config.yaml
n_layer: 16
norm: "layernorm"
norm_eps: 1e-05
qk_norm: false
attn_scale: 0.125
init_std_o: 0.0
init_std_up: 0.0317
warmup_steps: 200
final_lr_fraction: 0.02
dataset: "wikipedia_en"
MLP neurons of a small language model. Each row is named by its layer, matrix (up: input weights) and neuron, and shows model dimensions 309-372. Each number is 128 + 24 x the weight over its row's rms, rounded and kept within 0 to 255.
A block is one neuron, or neurons of one layer that tend to fire together. After each block is what it responds to, as a language model described it from the Wikipedia text at the highest values.

L11.up4 [134  96 152 120 153 137 126 127  96 126 169 120 138  89 181 146  91 112 151 153 113 131 106 184 122 143 133 133 154 113 148 149 131 123 142 147 119 127 157 125 109  83 108 148 147 145 141 137 139 117 124 126 150  87  99 187 181 138 117 109 112 139 119 131]
L11.up380 [158  97 155 109 139  68 121 165 116 124 142 180 138 143 162 124  98 177 119 140 147 136 100 168 133 129 166 141  94 102 148 114 117 108 112 134 127 118 112 124 183 103 148 126 157 125 120 116 115  91  88  97  93 128 134  90 160 115 128 140 157  88 119 153]
L11.up481 [164 110 144 159 133 109 134 108 128 121 127  98 124 163 113 154 108 158 117  83 173 141 107 154 134 111 123 125 134 137 128 156  89  93 159 164 136 107 168 130 155 125 101 132 138 158 130 114 149  79 161 136 138 129  56 120 135 100 114 151 117 160 134 132]
L11.up2039 [163 147 152 158 110 102 149 104 139  97 148 121 147 126 152 126 132 141 102  90 164 109 100 151 132 140 136 124 105 128 108 148 142 109  68 120 128 134  78 137 111  80 113 170 115 108 118 114 125 140  96 123  92 134 138 142 127 157 153 114 126 148 191 125]
Description: Numeric separators in figures

L11.up288 [155 128 108  91 145 114 118 147 145 101 152 136 155 139 106 104 137  94  98 106 122 105  98 161  85 143 117 139 161 115 129 120 156 115 125 174 135 162  63 160 171 156 147 105 164 134 135 166 112 133 132 150 157 103 156 127  77 130 115 126 125 117 125 139]
L11.up846 [141 139 140 177  85 139 148 174 120 115 141 167 123 135 165 151 112 160 100 138 142 122 137 133 141 128 173 131 158 136 118 166 163  98 161 111 129 157 128  69 133 159 119  93 165 158 139  85 116 154 139 144 102 115 112 110 139 164 152 142 141 120 138 132]
L11.up1207 [152 141 167 153 106 129  96 104 123 144 164 124 116 138 103 118 109  96 103 127 150  98 120 111  79 113 109  99 130 107 117 136 111 110 130 101 108 106 108 111 155 119 138 120 132 127 166  91 124 107 124 148 147 126  99  86 130 156 145 113 107 153 142 119]
L11.up1331 [135 143 158 135 148 141 162 116 130 136 135 176 127 124 138 143 119 152  93 135 151 103 126 125 125 118 132 137 122 144 167 150 127 123 114 144 130 142  88 173 136  73 102  99 197 135 153 159 108 152 122 157 143 132  96  94 116 112  85 133 105 133 142 109]
Description: Sentence-opening adverbial endings

L2.up1560 [137 165  98  78 190 138  80 139 143 106 112 123 144 159 117  91 144 127 122 148 101 100 128 132 112 164 160 105 103  84 140 121  75 120  90 151 164  98 138 107 143 102 107 147 112  87 123 160 145 117 113 145 118 114 121 151 121  95  78 157 147 135 129 124]
Description: Prepositions before named places/agents

L2.up862 [105 111 147 111 118 158 145 101 153 133 136 127 141 170 143 121 125 143  53 136 117 108 115 149 123 124 124 107 139 118 143 117 101 143 151 102 155 118 115 156  97 136 138 197 114 135 132 186 115 131 138 124  98 140 173 144  88 139 131 135 154 149 150 143]
Description: Sentence-opening prepositions/adverbs

L11.up681 [130 124 123 182 157 124  95 108 151 115 146 143 141 135 105 122 164 134 156 133 171 128  94 128 125 125 134 135  90 163 116 132 153 117 127 124 141 135 132 119 109 129 126 135 140 121  99 106 101 131 128 114 151 114 123 178  90 157 152  60 126 150 114 160]
L11.up1075 [158  87 116 137  92  95 167 143 145  97 142 134 129 152 116 135 134 105 163 107 123 103 146 129  86 181 106 141 120 149  96 169  78  93 127 132 128 139 111 116 122 178 137 134 118 112  84 133 117 137 143 107 160 109 167 161 113 147 143 120 111 143 168  85]
L11.up2103 [ 91 106 149 115  99 115 124 130 175 116 132 125 183  89 110 128 112 114 117  87 134 144 125 130 136  94  85 153 124 137 102 130 141 126 127 104 142 126 108 128 144 113 116  69  86  79 105 120 116 140 131 149 110 139 176 137 151 128 180 113 124 135  95 148]
L11.up2304 [136 115 156 174 126 124 127 124 135 156 152 128 148 142 128 137 165 105 133 124 112  99 151 129 156 154 113 100 149 169 142 147 122  92 135 150 168 165 118 100 168 103 160 141 123 132 142 103 100 127 126 137 154 109 150 141  96 116 137 170 136 137 115  86]
Description: Decimal points in statistics

L5.up234 [117 146 107 121 134 144 152 125 107 101  87  98 145 157 126 147  97 119 146 128 172 128 103 121 140 134  90 150 108 157 137 125 127 153 190 149 140  94 125 117 105 187 125 148  91  64  94 146 126 141 128 143 124 177  79 139 139 128 111 160 165  73 184 110]
L5.up1760 [158 145 126  96 144 119 159 122  94 137 131 146 136  82 117 111 127 119 138 121 156  97 110 112 105 185 123 128 182 144 157 129 143 168 159 141 152 151 124 134 100 174 116  78 172 108 106 172 124 130 144  88 169 107 135 152 124 125 147 118 116 136 139 138]
L5.up1868 [137  58 154  98 161 137 124 106 109 160 113 163 120 147 108 154 155  83 168 124  97 102 107 104 159 136 188  95 150 158 120 150 140 152 139 153 157 133 110 113 103 164 117 100 136 136  93 116  99 127 191 112 158 101 121 103 102 116  87 163  73 128 135  96]
L5.up2280 [130 112 183  84 172 142 124 109 157 129 111 122 103  82  61 134 138 122 121 136 128 154 161 114 116 161 120  87 146 127 135 127 154 144 115 116 158  94 102 138 108 118 118 114  97 128 110 124 154 113 119 104 150 187 130  99 116 174 126 144 121 162 141 130]
Description: Verb stem after subject

L2.up406 [108 132  89 106 119 143 184 137 134 130 100 146 158 153 130 114 103 115 140 161 151 165 172 152  98 143 174 121  93 157  98 117 171 145 110 159 142  93 105 148  92 159 143 109 130 121 109 130 131 145  84  72 100  97  87 154 123 134 142 123 100 119  86  99]
Description: Fixed-phrase completions

L5.up156 [173  64  98  90 133 122 138  95 134 171  84 112 144 118  97  88 115 146 106  96 157 102 105 153 173 104  83 112  99 149  77 128 147 133  80 172 111 124 136 107 134 132 136 105 161  84 162 140 160 117 122 149 146 165 143 136 144 123 153 153 146 119 168 120]
L5.up1878 [ 90 120 120  74 139  97 137 109 149 121  90 128 151 101 129 138 133 124 143 100 132 136 143 153 124 115  99 168 169 186 128 105 115 139 158 166 129 153 166 125  89 134  81 189 135 141 132  97 161 140 109 166 126 172 112 109 122 169 145 145 137 125 130 130]
L5.up1912 [101 134 117 118 151  74 155 123 142 150 102 163 142  99 170 116 111 156 172 122 128  77 118 112 106 108 171 125 158  98 137 128 126 118 140 129 103 119 102 131 131  93 118 128 102 108  77 132 162 112 163 131 154  99 104 104 136  89 159 117 132 112 150 122]
L5.up2101 [112 164 132 138 149 139 125 137 115 107 145 113 128 117 108 133 114 119 152 135 143 108 107  99 107 115 156 115 140  81 133 119 134 116 136 179 133 104  86 116 123 151  84 152 159 120 134 116 126 164 152 155 102  88 129 133 109 127 104 138  96 153 104 128]
Description: Event date-to-venue links

L5.up914 [130 117 164 143  91 139 125 120 107 107 131 136 124 106 151 110 138 183 116 157 165 123 147 140 119 114 159 136 122 149 167 120 122 138  83 127  92 140 113 126 122 136 151 110 147 148 152 138 112 114 114 146 136 131 148 118 112 116 135 110 146  91 110 171]
L5.up1172 [117 113 105 119  88 129 158  93 104 156  84  98 122 128 127  79  84 149 152 149  79 142 153 153 157 109 161 126 141 117 131 123 135 171 115 124 160 132 120 135 147 114 104 104 119 132 156 115 129 154 115 105 126 149 128  95 178 128  83 110 126 102 119 140]
L5.up2293 [121  94 139 122  99 134 124 107 111 135 116 126 116 143 131 140 159 156  73 155 108 141 136 121  95 128 140 120 166 136 114 103 152 106 127 114 130 128 124 149 145 179 181 147 162 107 159 116 141 138 114 138 137 113 108 101 105 128 132 121 134 141 126 153]
L5.up2442 [146 129 128 112 107 133 113 126 138 168 110 154 129 128 159 100 118 173 156 147 119  99 108  91 137 123  98 110 167 170 100 144 137 131 110 173 110 128  86 176 115 187 127 173 160 108  88 115 174 129 146 132 160 136 117 141 124 132 119 122 144 137 111 144]
Description: Temporal phrase openers

L2.up565 [129 123 114 173  90  80 129 136 165  81 153 156 133 122 138 160 106 100  92 164 164 120 124  97 144  84 115 145 115 115 149 134 130 143 151 134 109 125 123 125 124 136  71 122 123 147 131 125 123 100 190 147 159 115  83  99 130 166 114 153  88 133 129 154]
Description: Clause-linking conjunctions

L2.up294 [162 110 100 117 129 119 142 123 156 135 154 105 154 170 122 151 139 112  92 164  76 105 115 140 106 139 171 144  91 114 144 129 109 141  70 122 160 126 195 132 173 112 119 105 132 158 141 145 172 153 113  96 145 125 146 136  95  93 160 127  85 118 161 139]
Description: Statistical table number tokens

L5.up372 [117 107 152 117 148 122 148 112 176  86 111 127 142  83 169 122 164 152 118 110  91 137 152 165 162 102 129 128 139 156 140 144 148 149 100 117 117  75 128 113 147  94 119 111  63 162  92 113 132 113 129 133 158 154 126 133 145  66 128 124 120  98 141 136]
L5.up705 [142 132 160 186 101 127 132 132 112 194 145 137 121 115 145 144 116 129  66 140 132  93  92 163 139 145 129 104 154 177 129 124 168 115 141 117 103 162 150  87 108 127 104 118 134 109 103  99 154 127 133 106 162 158 131 136 144 137 139 118 126 128  85 157]
L5.up1426 [151 158 111 101 106 129 105  86 136 120 155 112  97 165 160 152 108 151 134 147 107 136  97 121 103 126 133 143 122 132 127 172 156 124 125 135 138 101 107 147 153 151 115  99 156 115  98  97 134 112 158 148 161 136  94 141 156 138 151 134 107 133 128 128]
L5.up2252 [117 115 153 126 136 163 113 112 160  98 119 130 103 129 102 128 119 128 116  86 134 134  88 157 165 120 123 154 145 159  70 132 138 151  99 166 153 115 145 119 135 178 109  94 152 129 179 141 107 146 151 157 142 114 105 177 159 144 111 120 105 127 133 115]
Description: Clause-linking conjunctions

L2.up1557 [ 90 140 147 117 117 122 157 123 124 144 121 116 109  71 139 145 128 100 101 110 132 147  96 107 153 164  93 166 148 127 108 152 157 157 130 102 110 132 116 139 138 116 165 114 114 169 111 125 111 147 154  94 135 135 129 129 110 114 160 162 140 135  90 154]
Description: Verb stems mid-sentence

L5.up241 [163 166 124 184 151 163 115 110 128 162 139  68 104 121 160  87 136 151 130 124 104 143 140 108 143 108 124 162 166 104 152  90 136 166  76 147 120 161 123 123 131 131 155 139 112 151 112  88 148 139 136 169 134 135 126  85 146 140 142 115 110 144  94 119]
L5.up1337 [112 138 122 114 124 141 142 115  81 131 144 126 115  94 125 135 120 131 110 123 115 140 126 127 121 112 143 138  72 134 100 103 148 117 122 128 113 127 117 142 150  98 173 154 117 115 120 114 127 118 113 126 111 118 148 135 135 106 122 183  90 124 138 105]
L5.up1667 [109 122 146 147 150 140 149 109  79 132 112 115 157 167  95 132  94 113 125 113 132 134 161 134 124 146 143 103 108 138 109 164 117 104 117 137 159 123  88 190 101 122 151 148 150 123 172 160 137 160 137 140 116 122 110  87 132 182 105 135 165 148  96 137]
L5.up1761 [105 145  90 157 105  82 115 122 135 161 125 100 145 141 112 141 127 115  94 117 114 164 127 125 142 121 129 136 182 124 150 149 113 149  84  76 148 146 135 112 100 124 135 143 135 152 100 116 154 114 109  96 161 117 119 119  98  99 107  99 150 140 112 105]
Description: Mid-word pieces after prefixes

L5.up100 [147 101 141 104 103  96 119 113 115 146 129 143 128 140  88 123 143  69  90 155 107 105 158 106 125 123 151 150 123 100 120 103 127 110 146 124 168 136 117 126 132 113 118 154  92 128 139  92  92 118 107 165 145 125 139 119  93 103 115 133 122 131 125 150]
L5.up181 [ 90 124 137 146  78 135 120 126 117 159 130 129 120 119  92 111  95 147 120 105 124 117 117 133 140 102 151 126 133 145 156 127 135 143 105 133 136 134 110 191 119 131 103  84 123 144 129 116 165 100 151 132 163  57 167  80 156  85 136 157 154 103 128 118]
L5.up512 [124 140 117 121 108 109 123 163 151 125 152 140 132 128 120 141 102 128 157 112 147 143 123  99 161 116 117 128 121 144 120 104 159 167 113 164 171 123 135 108 136 120 158 119 120 151  79 130 142 160 105 129 132 132 115 137 148 148 150 141 157 123 141 149]
L5.up1968 [141 105 157 157 101 126 156 142 161 143 136 116 128 111 123 145 173 140 132 108 158  89 152 105 105 131 151 133 161 149 130 111 140 107 157 116 148 127 118 113 125 104 147 178 137 162 113  90 112 122 157 140 115 123  95 140 113  86 144 134 154 118 140  96]
Description: Table numbers and word pieces

L11.up601 [106 121 131 165 129 148 170 123 125 144  99  98 155 144 142 153 151 126 157 160  89 133  99 168 141 170 162 140 126  93 126 107 143 115 130 121  99 150 144 163 119 197  83 120 112 154 109 132 137 194 152 112 131  87 142 121 143 129 109 133 116 149 129 140]
L11.up669 [147 181 141 140  89 148 159 140 141 148 122 118 149  98  64 134 169 111 114 172 141 152 107 123 122 114 147 155 158  97 123 176 150  91 117 149 130 132 142  99 116 110 124 138 134 123 167 104  93 140 127 137 115 117 140 118 133 130 111  93 123 150 158 174]
L11.up1145 [136 117 146 131  86 148 112 117 137 117 149 127 133 120 148 123 134  97  89 120 108 132 150 157 160 122 142 165  99 157 179 111 100 111 125 147 156  91 112 109 151 105 124 140 132 133 105 149  98 129 172 159 141 127 105 113 158 110 139 108  91 111 167 149]
L11.up1443 [108 123 110 156  76 153  77 112 170 104 113 163 140 103  78  92 128 128 130 124 103 132 162 127 131 108 103 144 156 141 141 127 104 133 134  86  84 107 113 157 142  93 128 141 148 153 126 130 111 122 138 144 170 128 131 150 136 131  84  96 132 105  98 119]
Description: Clause-linking function words